config.toml
num_hidden_layers = 22
hidden_size = 192
num_attention_heads = 3
num_key_value_heads = 3
head_dim = 64
intermediate_size = 256
vocab_size = 2048
hidden_act = "swiglu"
norm = "rmsnorm"
norm_place = "pre"
norm_eps = 1e-06
positions = "learned"
qk_norm = false
attn_scale = 0.125
bias = "none"
tie_word_embeddings = false
parallel_block = false
init = "uniform"
init_std_qkv = 0.0332
init_std_o = 0.0
init_std_up = 0.0332
init_std_down = 0.0
optimizer = "muon"
learning_rate = 0.00281
lr_mult_o = 0.627
beta1 = 0.9
lr_head = 0.0084
max_grad_norm = 2.0
warmup_steps = 200
schedule = "cos"
final_lr_fraction = 0.0
batch_tokens = 65536
max_seq_len = 1024
doc_mask = true
train_tokens = 483800000
max_steps = 7383
dataset = "wikipedia_en"
MLP neurons of a small language model. Each row is named by its layer, matrix (gate and up: input weights) and neuron, and shows model dimensions 64-159. Each number is 500 + 50 x the weight over its row's rms, rounded and kept within 0 to 999. Numbers have three digits each. A neuron's up and down rows have the sign that makes its largest values positive.
After each neuron's rows, "fires on" lists the tokens most often at its 100 highest values on Wikipedia text that the model never trained on. A number after a token or word is its count.

L7.gate106:447457548529472481577483549487461460516523483419519578417518410587473466567463420463455498547469457534512423513520489466453451472517447497512456506411450576554617528444535425428561530402418417492482551532335510551409585400468478501506519462567482502503518534497548539532591477525449547539
L7.up106:548588468492543471511447450563484508531579501463518529453452464482561435458522466551527515596467424439456438503460589389414579573494455563536442488515504537569486546498440534358528480416443452513447530502453545594503570453486524463451486481559495513472465499434567483491436508456587544579
fires on: " un" 20, " s" 14, "iam" 12, " Un" 11, " disc" 6

L17.gate14:449355485451543437484530567492510467572533477449632503417511502548405522515549545568482522523477505552593475527519494499505492576462510528475498467467550452536508377495518510545503496478448467412531511526433533478476479421395548513524451507535431599465538528429576543500525514564597541447
L17.up14:530471444549494483485511528485408472447589518486487531475433542484517629491532490532489486489581469432434403467437528444550561542547525492567545462512504601532558511472550522473467475566479383463462523631509529408497438537493531494456480468503474422543499536627502468494460583544520422400
fires on: "ar" 31, " com" 15, " known" 6, "it" 6, "el" 6, " to" 6

L14.gate145:516524434535537607481438468515471498478503452523478515537491631417508477515478541478492477425568492530549519479513464616493529468473425456430431557484461484471474458453400496492488394590538518536509501586445496504523543553510545527459508522507442468502490494486500441513446518554481460514
L14.up145:544536585501548469500523545514471481526559408516557480534516497481572522510397448528497427469576568555604462521436531492459502473539545546430503432579529552548534411619481511498587536515558528493462481491515452464521538536545438508472561495476496395522501435591561485539550389427491472427
fires on: "th" 19, "y" 15, "p" 8, "ip" 7, "ec" 6, "ap" 4

L12.gate83:517470474503517575517461529495496435464563486384592623493569541504529506532457520540470487514573502447541446519551479582586452421536416478515546507541431411514591573488491476492534453569515435530499432525541543628465526610463573508535505490431503487510518570494554533544469476403466563533
L12.up83:445529473536601436511516476468488534563519604568459554392420575435571507504497463429477503508412500488495536499485441400520466516523416528501496502427521547499532428469519569446534596481503576460541482447551475576443484483501390534559546449502436422444624470518467502428414424552449487453
fires on: " O" 15, " Ch" 13, " M" 10, " A" 9, " D" 9, " Q" 6

L13.gate20:466476499373559563458430515470453528534444468582487510474511491470518478440372467561505484535472384611421456533537463507518443478473498538531477504552537481522489539613634486534518511489511493431522504514508563544488529565530570445512459493428437533487513552490508381502463429500562496462
L13.up20:493583519550538417570476463600586520441458508447426506533512464575562557539449496486506443471470517519525436578508540575368421464549505534568581489445511500562544534516430548563480519402515483518444375499474517556429466536596512482423560593454492575524540595484393501435424537436490535506
fires on: "qu" 17, "k" 16, "w" 11, "l" 10, "c" 8, "t" 7

L7.gate173:525540525507557520561526556491395570500416521547506531497463477428467462542559423473543514454520492622546566532490477510481459545571514473542467419593526538479403449565423513504458504570427449570486544485489495488491564429462447478476396409541503522490453453501447551588550534505567474449
L7.up173:508575396417457556502561446456491466458538511556447517495532519551484474530470590473510468526513404401456447479558494576540483432440568456529540447434449510592487524502440469559558431471520476482561538481552451488492458470517495530496544580443511543571526568548504474509361432447511413492
fires on: "." 52, ")" 14, ")." 8, " 193" 4, " won" 4

L18.gate207:462536513481536429533463383657574489404451519454528435468517544478537404490539584507407502499364468497417491537484430498495506587548395503532459453514444518430573486554552454478504546546542470595451562486446535450427460444425502553401489638479570425474521477565498449534504447507515516505
L18.up207:514460493441555498511463466529538546531533452573547504553502465588516526513468554449497522527507467419468378418580472455496505342462489491639470575466590529435527502492491491570506523484514502501533525447536482464535543551522508486490405617541433535486491551411548561467595490487482499405
fires on: " to" 69, " would" 24

L16.gate45:501467531534472517558484405504485485387410447554483484614472479544488509435536507532565491472496565481586601463484457459464414471561425490436470468471491478438504528459563567543483451490593513456493562530426436566464486488531498490576494466516564498480584470509540502588482450612492499480
L16.up45:475435506509474517541555451521466497470471513571464516481498415475530418545549488535504452484574410539524481563417493461617541560499462548437465493499608477508510476490554511563466389583610478521531516533564535422381517489561392516549491431473571491541542521489502502513390487519536392535
fires on: " go" 15, "ent" 14, "ant" 9, " work" 6, "end" 5, " appear" 5

L18.gate99:527521513422499535536530514597563393480519502484527452478468504536474455449526453394542493482430490572507551458549519460616595449567458547492529424399506484407520439526467455502484608517438514445486550409478515518492539541554503439475573430555532494385614479507550474509520495549579406519
L18.up99:485475449520457545588455501492538593588457527494514476578490466434461482532383437448450472531495523479430559538442447493529525402497504439461407535502463423470556544571558499492517559497528534442522525537531390511461426512507465513496487481419512505522510504499444513447574507445452465514
fires on: "ed" 19, " am" 11, "ated" 11, "ved" 7, "her" 6, "ains" 6

L19.gate19:537482512482622457597402569544500517481465502471475424472591440478527497553501535616489553521518498492560467489486423442446450575488469580450511502496489572507498475556442462488581597493517564545440587500440533499500516472393519486432544547472566500484480445491518484514379486431534520514
L19.up19:468520514557531458499539441461595537465505500464452498552502604600426586598491512516554405471584495507463430492417497513462499503447504577547515552510507451548480544538521477444563575569562561512457487378517495551486462441509501467402483516492512500493420482463520403412509477418404529543
fires on: "pl" 15, " contin" 15, "==" 13, " add" 11, "\n" 8

L12.gate52:537552543575441446409394518511529519402564476518454487466469605438529446553564514446507555486508505533526490502501459520536512515475505490588467497463528399463570515484496516515530478547498493494514540469576555509440439527598538455537474590414458520421463419421400568521505541479441485501
L12.up52:568429406498439519607463399463499467640444489564508417510489475477486537563553377555462508543459406491480515481531513525587513507582500487541507562484564526579529506536509563500517494462523497401505463483461539469504436503492576532414498536528565540497479455570424525416571464484450470502
fires on: " by" 24, " of" 22, " a" 22, " Ang" 10, " for" 5, " with" 5

L8.gate33:501490499433545465440434514583524472482446532480533542476459459496552482385583438526544560485517438438522490589394483479474481520533457563497455516570581469515488616480526516524599458542538418485497485422460587492546544526478589467561452437443423527466463452424426542574530502526492496464
L8.up33:483517509517503429449567547534525465559513520486530501541495448437475477490512511565550540466450475468607489580515424453533491467487524483497445463521640528446512591524515464515464534513581481576502516474468557505503515534479475482539515515500524490540465549526484555464523510491459554600
fires on: " in" 32, " sc" 28, " population" 7, " mat" 6, " 3" 5

L18.gate201:594506534461455487505505537489564562502579517421500493429568570597469542456560566552567476522434438440457536473565516530551526501529463373472423528567437489447550507562503561488557551502606463485470531381410532455495505524530450521543459535485487574505463533411492505570570535537421475504
L18.up201:598519455393509441510515528636519522565544460495462525481434579479548562500533454658473481493587438483435549588523564491520453489501503437521459457429544565576460572539533454586561504437468512545574502447392468517545407516504519485460484502475453525518591553536508464525515546428567456534
fires on: " l" 28, " L" 19, "ch" 15, "k" 12, "re" 5, " c" 4

L2.gate167:456564548428498586588537562542496459527586470454502465462525509448580551497517468447486504442560433439534463555447458506450473482654512421554478509506447540430507564518516575467500530568450565474500437475532535543452512568477459512511395511556481413444541468485436506406528565474489530453
L2.up167:484545494487602500627486603499468514589579566429433489440580508511529437368532449387449505489466489481525478502471504495483440591545458530532466483415458542580515418500473455476502533486395526458527541521572527593449563524462460494513532504517474457462554481470443496442461575520510605502
fires on: " O" 81, "ate" 7, "and" 6

L15.gate204:417582548439510504485515568505506520530542544495429450447502458619562495606474517435598439435440549488464517582486598546491487588485508561416555545516394442498552466411442524487481523445466482525558492547544490479433476506541469578524511494523504498485511424555552535550560562479481595500
L15.up204:460405383544508542515514556438520544457595483547384481462514551528502558486472518458562451419541524434489411546508423514581499454492490500501475513483473544551465548515445517545542484473517533410530449512532483522463508465539415511488517487371406494545454428516501550530523429495458408601
fires on: "ol" 25, "er" 24, "ort" 9, "p" 8, "y" 7, "air" 5

L19.gate130:524466507585508580473459462511485503469460540443558522562538522435483513504626605505439498570532527511444490483499416545462434529544512477507455514569536487493514442534453493480546523356542529479476509518498473540457450518527513519491417472519503490584528516557558494543579471559477513422
L19.up130:466390452464491541542467430438576470491473478526468532487473490529420453570423450536505509505584571445463417543529530443517557469528514506460520608494499485540464503451520512517525598569469449519497499465528465423478519451560502512469529494441514390452515479367447467456570551535421540510
fires on: " |" 23, "ri" 16, "act" 9, " P" 7, " R" 7, " Re" 6

L9.gate63:424472630491493498501475470568511480489474527506505475476529601487513499531497525391449503505547445534552585574535435493469489513610525545475463466503468476396431500596533500394422504564556526517524497567511412488511601575451463528509514505491493447454546448495399477507486521444476614535
L9.up63:524531557442478510476618482507603397515517555479507479518432423406535434506525461464500630503443486436526545564508499430548484493585465527529533452448406539496371421438480453419483548425507554456443535475487507418488456521566480476517483557555466533531521558570562536588462495516505574520
fires on: " not" 23, " describ" 18, "ast" 10, "ish" 7, "and" 6, "ess" 5

L13.gate232:526617403503526512539527467516488551516484392543537340564528481520525524502588406520482562433596554554542506481535504535476500449485484583496478481491446580552481419518472503573562572497449401488450527454463459430458540502510415489455522459482560413476439557460572404435530509539532531539
L13.up232:549441552557536552393514541471457592491415482549536559559436438493538520554599511406575573426521587512512484478532521460427446516501467518495555501461491566456468496573444521507590489440522516491492480541542442465512565497509496486475454453437486506486418416605529440539479426520502503437
fires on: " Sh" 45, " dr" 25, " sh" 15, "sh" 5, " kn" 4

L18.gate231:482485479519613507466466410478422569571498412421399512445541380505497445513472530532488439467504524532501460499470503486464514524474554552480398446403513541501541491465424511562496555572604551576540446420508603565433442478456476533498458442448510497526539477452514467487478472479500489564
L18.up231:501498400570583438459446420505414543506413397488399571484486473519517479481496466582488506464549499414485431551581610424595446449516401530534523568461487551456518505519533455550530545543552463538475442510538522562445468445489523520444506517509570486522436478502419468481429475445481525455
fires on: "ro" 22, " s" 13, "\n" 13, "pl" 7, " pro" 7, " stud" 6

L13.gate214:539559507554435441456447411562430577479364417501512524563499509480543530558500404498504445441666525432461457525466468507433586510461427415571489573412478605507508543497448495563541500400536431511448353515557544473473537435497502532543545524495514435435488409463541505487493489484506492512
L13.up214:522531470529469469449388498542509521393430425595461445501535490451595442460456488421439492448530511407540488450423533501374502498461475466575508517520522528531488492528423502504491520376559482468441433452531542477488566495509481630477462426479491493462556377554388423541477603494528461491
fires on: " sh" 34, " st" 33, " during" 9, "sh" 4, "ing" 4

L10.gate166:480529520527550407549496486560502450460503521478529480521424482506529532513446583520403502445551351451503622476504558490512503538482504429565476510433470483570466545572513550486368501586581491477421499511487406490510451444455520531547495479539516479472501503448419530475551491579484417484
L10.up166:455511550464535499439513513530510463508505491433512492504532556539534498518510467485416470407538486467559551504445442504404545535564500433491458495489565544527502517521555477447411556481543611455512422535566541316492453512554468548481441514515511551570462392567494466416486502445463480556
fires on: "." 17, "|---|" 14, " f" 14, "|---|---" 10, "|" 8, " age" 7

L6.gate133:485466564535413460531496375504469439458473459518506516546526502563435501499493457497392423497590492574504490586523507464476521456468479501476413479507502513494543596536410531494479506510511579649465475533535442503454532572488537457562484513531459489506466511520437536509500512477484513548
L6.up133:502502476534506578504495532518530441565480559481490547444436518428523468519425470514411441554489423444566449557515488480523582506554520492557501447424470404431379564449457458481461439518532579529480553429497543550450546479523452585486486582555543535472515441548403516514487503454539451538
fires on: " is" 17, " have" 16, " =" 15, " also" 14, " has" 14, " had" 12

L12.gate19:494517511494432513537617491471487480489555481586479531467450427514479605435441529471477487480472497472488572458596547487576508465469523465506441555513373488506486465454536398479666505594416543520518481478477506546497400461408486531487486389500453420513527478484413608438521544464579443450
L12.up19:502478559527541563488455503545444507524494492506583539519505530484534511436541513521468526634439568505456558514479487569465461531497553488534604415501501526544395457531465472570476558530496506428491420436500406490552543564551514494523462485429528541549500395559529554414503567515489476525
fires on: "er" 28, "al" 9, "l" 8, "e" 7, "ference" 5

L18.gate26:507428628597515538575456585459531578421493483513552454520519513463399529451480417434589544467548498471527531507473504470510441496564499476431515442542479497537575486439481515486432445537462495613477576425419520455483429479410613454519515495450524516450472466545535527550364491489505498472
L18.up26:541451539490544476512471471484610515481522527628538513504500531587476549568574456387545553500516464582521476471485517582569388504541564505497574495587530519535479471560549431417534502493506471481493489523559524547489439481491483535478575528403509562515489471500467484455474485549544424416
fires on: "re" 32, " time" 15, " Party" 6, "og" 5

L14.gate112:507452441466508550485496533482508591552570500585462525532504599516499451475481450538559512430542548529445476519519509461520473443575548541428600554532523523512431425394643457417570496596515484571547451463483570422458476500470502563510531480460556481468482521491499515541580537520563473418
L14.up112:480525472405503466455598553511514494519493476505522480527525526534532529454560499554523515599529486480500385488526533412487609574506561532431501511554534486581526556415509581569553546484532493476458447466488534462613414462529485457464459502540530479549496510447533438604581480537519402525
fires on: "o" 30, " de" 18, "e" 12, "i" 6, "a" 6, " Le" 4

L10.gate39:486478582575616575514473573464406493451430491537479411515479479576470499560623504457586519430478535615518554581494490517547480578531539455558503485490449539503498549506404556553448553577481511515486571499506468498493507527442588522410510396520536454460452458557424579475501553440486578533
L10.up39:528528507538487447554486489483394486575501499448476477541552464477449448504456498430495464469502464497515505494539508431508458543526474527565499509408511514567516587535495436486476408510458556574381462488442476595547473480524480530530444575489474490477489483489509467451517400522499455590
fires on: "." 24, " |" 14, "°" 12, ":" 12, ")" 10, " most" 6

L7.gate125:468491501477569513454558604496473488532524560479520483544455473461509412544480611490535540560505428491532541544478492566454404546500524520509495468438466629511533578562503520488536449507523560535544545529435541508514501518421471449501448488434540535467499408484506571489549591491439541492
L7.up125:543456398541537498533589498499561532498453399480387519450496522465532501411408540477431494493450470520522427559473553481478417510521572516528468534559543484507514509484393429519443451502456478490581510443493570486535513527549469543561460484510391534489461585583535521531419489550502530498
fires on: " all" 24, " col" 12, " gr" 10, " ass" 9, " App" 6

L15.gate239:468473462538600492488485540495481393450568503472569448562495505483424523592424492529493438482433567520439487526526545512480534510470509475505534534507545474422459484585632505532442572544422547462551554477564470400486482464428420542507466535427514526557454470459474563508560521431522437554
L15.up239:553516411469481524549493533652594439465483537459499491553602489454472397543461492456457453550533491581536504538492434495399523489543486495465542421408509547548429521522618480475358523487667537474439578532514478462465482552597497487528561581534490553489432434462413523507507502518471524452
fires on: "ph" 15, "et" 13, "ent" 11, "and" 6, "ant" 6, "est" 5

L8.gate38:486575551518511514496444442554519536533451489496498450526586530522465595545529474519486531423443520536422574509418493529522462477557561548431510412584486552361475494537501428552410529591638497555414527527525500541461542517547435521436572589493559495478459485484442466466535491494515507471
L8.up38:503542492470525450595536520572547437430419555523457573471459472545380586442453523505528574525549455481519589532511619510489460530488444495460512532526498509541478448386514471447549553546545543487569577508543545466471463511512397545437486488487477532434553456532477504521489511526491432508
fires on: " de" 21, " had" 21, "t" 17, "ater" 16

L16.gate24:552582446575528441595481549472566439489471457483555525575545381551464498375502578584542449579471427482507493492430457488532566518605482591582451447483488533445500573582477494433546514493568483522519439550468442485544527510513418478540473470503484585533434428463400545513486493568467443481
L16.up24:528483491475531484410505488486552587454562540504541518507488481500525464524565429548433498464372438499429497461517529539436525490551524471468527489450488575594450566533526553517506568580523505470493489448534643397534499523581431570462473523564497525524497467495493456458508461367456435602
fires on: " f" 30, "." 12, "ult" 8, "iter" 7, "v" 5

L17.gate149:516490528424491522490504499392550452559571465449574448484530579453533459541394491520591411487507459434634483517456472500417481496495502498481554439420542458519548514445486553387460469455482584481542431497545505504511513530463499506548500493487537497535536488516460458549488515547397412494
L17.up149:422441526558470418399513544442477538456580511524531474484487451474471526527409570430477473536410469421462406496580518586548477469503492461449487504468423511495491558425443499408457453548418496502562459531492532532464545481519442485441447448583589414484465496532608556442525459462467428440
fires on: "-" 16, "ter" 9, "–" 8, " co" 7, " pre" 7, "ra" 7

L10.gate123:497581545580508532484438658471510530535548494450481486491472452486476472572449474487448547491526469547576589513525546434490440515573477557559428542564452439486485524535456605586453470515462449482598605507556490483544547516391535392496498441555479533426476442450436507540541473490484469466
L10.up123:508546522460451545477545595431564513496536517510385511444442478587544510572572485559475483457500488565449493558411482437429398573464485554542515505572565552553487373486453617500437484422502502556498543631506595480523514462468543438579502412539513566393501436507401452490574531516507568482
fires on: " G" 38, "G" 10, "′" 8, " King" 6, " Gold" 6, " g" 5

L14.gate3:494532492508576479531426624572491497535570481539479516444458485480548508471521602573529539419501489423424513529447489481424501479490445568544501502528485460495638542511504550476426577552473480467515461527455510564489546506519567598462523578547487515567458529480437529589508525533473496463
L14.up3:520515459446531550431473576485437630558415488579561460480331388539537494542543493496499586579500443484453457444482498609488473429468507476589510569495497559528525426527647467429500505539523567476461542540532496489485443488433458487502446529423506527417462498471516500633487533487533554452
fires on: " to" 20, "uring" 14, "y" 13, "l" 6

L12.gate64:434565481484517547532517481541364377569541499493466420520511463565565449454497426509476545483570551485455494463494485519503452519566589492470484454468391616436454417600464448516463477517471462467518425458509485532503576551481450422461397441535576502491571451553552410470551446537505503521
L12.up64:581503538415447515565433446450526507571490467466413455571579412418523500513532536545524553470415542439496478505446364573565430536543491582496553519533501427426487418475502487531473561401481550526435502620460445549518574511570442496471517485585431510467536473468473433574467559471450587494
fires on: "and" 47, "ast" 8, " north" 5, "own" 5, "ack" 4, "ick" 4

L6.gate77:481554494495424535483380499483424402377463545522525527507614507417478504544525500461515524398553484507538454544476522484481554538392450416456565413496454482450409491501474481497581483501432582500547445499515498530454497464514440471484437412514477487501570480468476604568503509474539514515
L6.up77:488427523452436517466589452493565523496540618465549410500493503568614499448612450459557509541496475525490481404587463549463547476502509501572456442443557480480489478469496468500502427486499477501450507532462616514532418525541424447527437583597522513547520498551457452518517448498496439520
fires on: "," 39, ";" 17, " |" 11, " with" 7, " =" 6, " Ar" 5

L19.gate125:538571469460480525518426562517455579459412569499520424537606525516525513541553508537452504505466474549501524375475511502520574475503561562572536528489524509430480488473580432519584596490507475500493398501513485477484520465448473554556512523472642520529578512441582531513527463534477464501
L19.up125:414431568416506483534401570531563492557533548418513570508540483527486438399443461579479474519531560548526418455404562456512507446508543420504502590535555501504516470566508491527532594453511522533476557561553582488523499457465557458479535504419517485356410528461603494559508532567473462547
fires on: " P" 78, " s" 12

L14.gate141:471530468530585510524494557478512548433536519526497542471494540442452480577499484452540488581494454463543502475440510583420426515556523538430521454535504489583473532572470469459504434568462491540438409548485473598375439509368508514501496465531508553460503452471488533393477490529504518557
L14.up141:562421402545421497460437458544448449466460546571417478448453496400545517646403438500449501523568490524537528567452438419453524572482519452471489501499466480446397495503542562496528536620550430464443475614525510508500552453482526502459467504568519502408407473542493561551470409431470509467
fires on: "ic" 20, "op" 14, " as" 7, " mod" 6, " from" 5, "olog" 4

L18.gate186:538462448489486532435445533372426522388476495465432525474432512573508454596503489526499460487522515521425522456497552450460493420485513524513507540451576475497645531461542471527493564561517499363546547501481419495369491421543416502486516516487512535526501488495566544573549566591516441493
L18.up186:457527518534494473502468486491484471490590584521441501471430440464505542499513418447501475525451517493486484430513625527483560511561533478465417468507461366579556548579512433525476526452484568384485579508480581424446425547490485530442469484533582506544485410516473436547600447572444472568
fires on: " for" 17, " by" 13, " against" 10, " with" 9, " the" 8, " to" 6

L17.gate3:501536526493513551489524502486578476574552570405458414556476509442538516461508476464504451576519429480370496500445489520405568577550444470487486509558473474494519549508550466498494551514519549455520443416521484394516510525518512510440483545441485428577622474482436448529422458524497448566
L17.up3:611430495470571453603522454547581550527470523498459576504581448602515485599536496449466447500492533540470469542443509506446485498589396498471477390518570560521531437498439497486464483432498553478503470501498595450514432482450389468537485593487474498449465578402461489407457476479391479523
fires on: " comp" 17, " n" 16, "c" 13, "l" 8, "iz" 8

L6.gate16:482486529506451544479517588546531534378508498501478569466574539605447488446626518467543472393491439611578513491512515413443526537529545526561443418573470473518551513540443473408559485513408465523568493489398569478485459519451572576468433448514463573588456466467499501502445464485513529510
L6.up16:521467559551478458527593450541489556436552572421506459497519471506557470530526467517481493393468491473447536464486463522525515527527415538487440524492462468466557467537518494461487477515432466573485450507551599490535353555386476478493506538542450480541504378487435531478515556491547490566
fires on: "," 53, " =" 28, "|" 7, " /" 5

L13.gate3:563459525449566397534495521524428519494486591442506509461382414450497466539499461499525537532532394489527552448660511469523522452532480464422506415441511490464453567509584480484451532566564605589509573524539528488550459460498517483501521479443521478446490541505537472501499560549559444645
L13.up3:409524483435532473496615563500507468493633471464482550448531510430498588498581546462473499362497493417452499486397420501541423421528481522458516545507548500383474491395494484572581437610498458471475510453497412417575525508507501451540504401504511453500552490428466463539579511492470561545
fires on: " |" 61, "," 9, ";" 5

L12.gate43:582494521413509544536544559528532504520471543520437503532480503490480500438488508583482535520517610577535555590482440550504405514558435570472482563510436388597541496398377486506475480491410498568560538485488603504478546534492513589536572434430473514458523554532472469594555485502428566570
L12.up43:577532549522467524482563495459477478459543581506534619524485515486522482447508619469571338498509396591456576474522541491556398490519481421469483570580508549457566517537514546529421447642469529472432460563441449512519408479490483484435526581435449531481514586448527588477435504466524511513
fires on: "it" 21, "k" 9, "e" 9, "ch" 8, "v" 7, "C" 7

L16.gate55:476476532486484414485511433519466532607583464485389583473603612448526415476549571449610485550537499506428523493464505485487506459461537411498498535547477497495511552493562518511585422475438494521496555586403467507427567573491496582488523506556520505576543539533472509553441571485485544488
L16.up55:579463507424415493449533503520506423479510470490509402526566511452470471382488557398499546450465561484546460457596434549402497622495506504441475582502489579553515503504509491458554474573524421479523494417515437450552538519448492536525416485518533442571525564466495446474455527573447474564
fires on: " the" 33, "ig" 10, "ed" 7, "st" 6, "te" 5

L16.gate90:558475496514556480514396456500497548520497538497418555544496528513466481466439519443549485424560474458504601380493513529491422443513560523553418508443483561481486481581451549531433591567516563518543448462465543444497545483543561524435651586540587539490482553530513533510450475488427444495
L16.up90:486503570437515480494518527501502603462552507418500415503560546440419467498556482582424545512492432522589504451434506509444527550475466540504427508556484515577427473430436558576540505598536519548513479465502520435418434444539489504483481499493493534471506539502451442407536501505485520447
fires on: "t" 35, " a" 22, "pl" 13, "ult" 9, " l" 5

L16.gate223:500429485439577457547463499502510451492437503513544494514522484418447508546524488465475505474566493600433544476465447560546460412571454506493483438520457487552507555453480469524410486491513594612540558420417549437438485512511484496456613552548465469463547482588480458544578614495441485563
L16.up223:452519429514485439378486476482473586363489530400443457478515508481457506511424538571477494424444467475577489498512553582511549466431509412401455471394503570479501547417529526518512461558480409450443571478521423488522396450505519504500501537456487547601487533491466448572533522496468343436
fires on: " l" 49, " cl" 5, "ep" 4, "pl" 4, "l" 4

L17.gate204:497483479460531432527509502546615502529516540486513505470493519417416462452573516528462526520539397516472558582458467488507494519539523464477457506590473609567500463425488382472413571494505579533436574479523576555475505460521594467446492619464429542457455499533495419498570499515562529491
L17.up204:526399435515478466542593515509412557490516568545550500524507509551503339445539522561463389475529485578502532470490523516565483547462469437538515515475607557483544550523433444495432468598531482516612582512522550434542437496439470536545548501484406528437546604484536526507460431401425484427
fires on: "e" 18, "it" 17, "av" 10, "est" 8, "ed" 8, " (" 8

L7.gate179:477538544517485525456557433369420498428409583499421436495440543466403532475500509560559479492450534535507437494558482493465523562485510474444494409454491402527535622503352577480553492537495440571567525468492597511491485500532508523489487481481504429433437584580468521588464458450603512509
L7.up179:514453490438505471531512435442478459523598640487505506436498412462483535445512464478488441539543504454460450464534504448526425506488469418513491501519516432450459472423494527408512504495549529471481423533406501600558408510480462484589483560549517528520571393476450511525519448467593448545
fires on: "===" 52, " ===" 26, " =" 22

L10.gate188:558404488547537454467522555450485491468528523519521543455397499566395424423524507545578478500532439411479455513546468402483445527459464396412561459478576450500537476501502605526533521438516516443536552497470531496453479574528625409467496483489551464512546429431454515545444518486487473474
L10.up188:436429437454626442419505505480562472507619555572556556531453509543428515469556532510553564533478529468540459498488528567525397519487497489532621522494587499533503514433542572505564526541484468509574584463512508498543503497485509480517569458403523538498545545456552534556515541502536536484
fires on: "," 21, "-" 20, "/" 6, "ail" 6, "ist" 5, " &" 5

L19.gate52:549528547446459526429549494504435541432536541478540579541532446529508501523509438513515365371392462489539532468457440533434477555482514394555544396440574464525518493519508493399424457496530547466555522507498561540540507593522420426475466462613606523547505473553557502509476399516482482491
L19.up52:533501576409385425422462446513415562501514506437503496457451503516563478562470443371541363500557505481502447452480488548549550546494503517497467448469520418436443470496565480438507406448494587461457474572537481493526533428445512520554460500423585519487515455553555487386453458511472491424
fires on: "-" 36, "ter" 18, " pre" 16, "if" 4

L13.gate246:518414519575476539581487420439472449395464466497553450561432522473512467477525467511517479482535497477503556436522505472584520463537508489503494451490488422399586534490528450443444551532524502455557596447513451493534514480554495403468407578465551544566509538500505516558471543473589438505
L13.up246:598353500555485500480501522428458455479478469531513505467559407450524478471545513484558517471512581409538461464496484409549515383559551519588555533470602516371507519494569421484420541556564556462470584477547489404417511509511434450459407524434557563475580489454448488476510486442499511485
fires on: "ar" 32, "ust" 17, "end" 6, "ent" 6

L18.gate237:531441497472509558461500549522492617473414473465491526491455524495545529536411445453470494474474424470557512395469526592457539424484594451474552549507393396546475450397522460437468582470348528572591480493392587560519397473514520526459415480550556437505526515502405495510469506512503486447
L18.up237:557470477512445469540511409557508509570451438453561581523525616398485522474361484573547498567474413489470495399523439529504453463469518451539525452487543448637542431437451427546486483508554523467489486428522529479570500585540525371501477510475452465471445451451409581489482553539539525551
fires on: "l" 55, "e" 10, "u" 7, "r" 5

L9.gate104:532518546461474533570532513421445545472500478389489475558500455446570545444490457496522501547433451408475533480484400487524471499627524519532469516514590475478456446428587540512579544547535492511599500534531452457519509539569501426447493457507406588436445462565500465458538499450502480582
L9.up104:502509511369566513617550524524522590524551535432465407493430413468455550578494462478515485538438527408581597502480479524552482489602503481425470484450526457519440429514498475546547472616527550466473463451504424462466505499581545512406479461518481530509532526492420418513464457413486377479
fires on: " |" 76, " 0" 15, " —" 4

L8.gate176:495498606533515616578489433468544463495549469528484399560526491577423518494480562520509589505505468509557501463517532551556445495495558638468548462484520463462481492538489512580547427505490486481503561475411451600609481596553541398566449498496552500572510576533438535562530521449496537562
L8.up176:444613522544588577459551511491584515470487547490508544519483464458475504427512529564495494607497566471485461430388395523473424531465547570542587527441429485479530519454506427493544511461408488534498529532460508551531487443504499501529503509449518428499447456470418523516518523361507545474
fires on: ")" 41, " place" 16, "als" 12, " Cup" 7, "ots" 5

L17.gate191:420468485563525472604488533582488490460512422559490539530479593506448492467446490546589455385559514521463468558523517519555497476540463505535465475497466500590472487565578539518561521501565552499567581591522495447371568538586513526591530458468518492438545531570483404476446547427511501442
L17.up191:413521480537555497580560478592464534596504506458475450547419522441521553492517527572540615541415504569484546470471563422555487630511486475521541500503522458615377374599514544500603547473556549469449484595460466445490486503478519464567486521471486470513551491563575521528461481481547539458
fires on: " f" 43, "ig" 11, "arg" 8, "ain" 6

L14.gate168:537510501528524504519485564465544533526448578478516556492472487497470538481419440555483609477390517450551411443546522477575565616470544450466472480512507409542520496480445475515507443433468506463535379498490467431524453489393404510421550576462491492531486541415498518423548498502494598490
L14.up168:453576519554547520547412561550508521484476554454485505474442508476443563559464572557397462441478459547563457456480460511471575548451553469537562491515475534540521508565480471399556514396582409610420487542431519587534569453534446428475559561352456528424505587459558525552526512480491548457
fires on: "uman" 10, "ong" 10, "am" 9, "ur" 8, "ill" 7, "u" 6

L14.gate67:478529569451477585392468583502490570497601476495571543534538550509564469518533492506554577562515561459596570455490542457544502551554469485544461466510498482587483593526497565493519465503448548510554525555500535506559568560459560459544487445465549445617538618417474584465456492439472502458
L14.up67:520497501484439420498506494377554460505496544396522509486593555462588571506501443435483476494450487468527463459454461506541578546559462503566481485536537503481507462542450563516481500521446578495545440495516502563582590491535571576515540552429511535470451496568478549494508534511513508423
fires on: "ate" 24, " is" 17, "ation" 9, "duction" 6, "ess" 5, " a" 5

L12.gate29:473496556474475543545422488460481598466464483629443522498480533434590573455464470562590509443603531581450484496396479554435513555492529525422484512554387603491481521489444493543449501613549444492532522500496452552489500490468518494416461498548530416491491477537477511475550562464485440366
L12.up29:519567530558488547442558468440487476490519606495481525446530497577580558512582457526454464586486469453578487482534480420429562438573447469516454514505434528533553516429543567534426564490447591510514534493488491467524447505547378511507551525513568516474500504446496452551514516499476499539
fires on: " had" 19, " de" 18, "i" 11, " ro" 10, "a" 7, "an" 7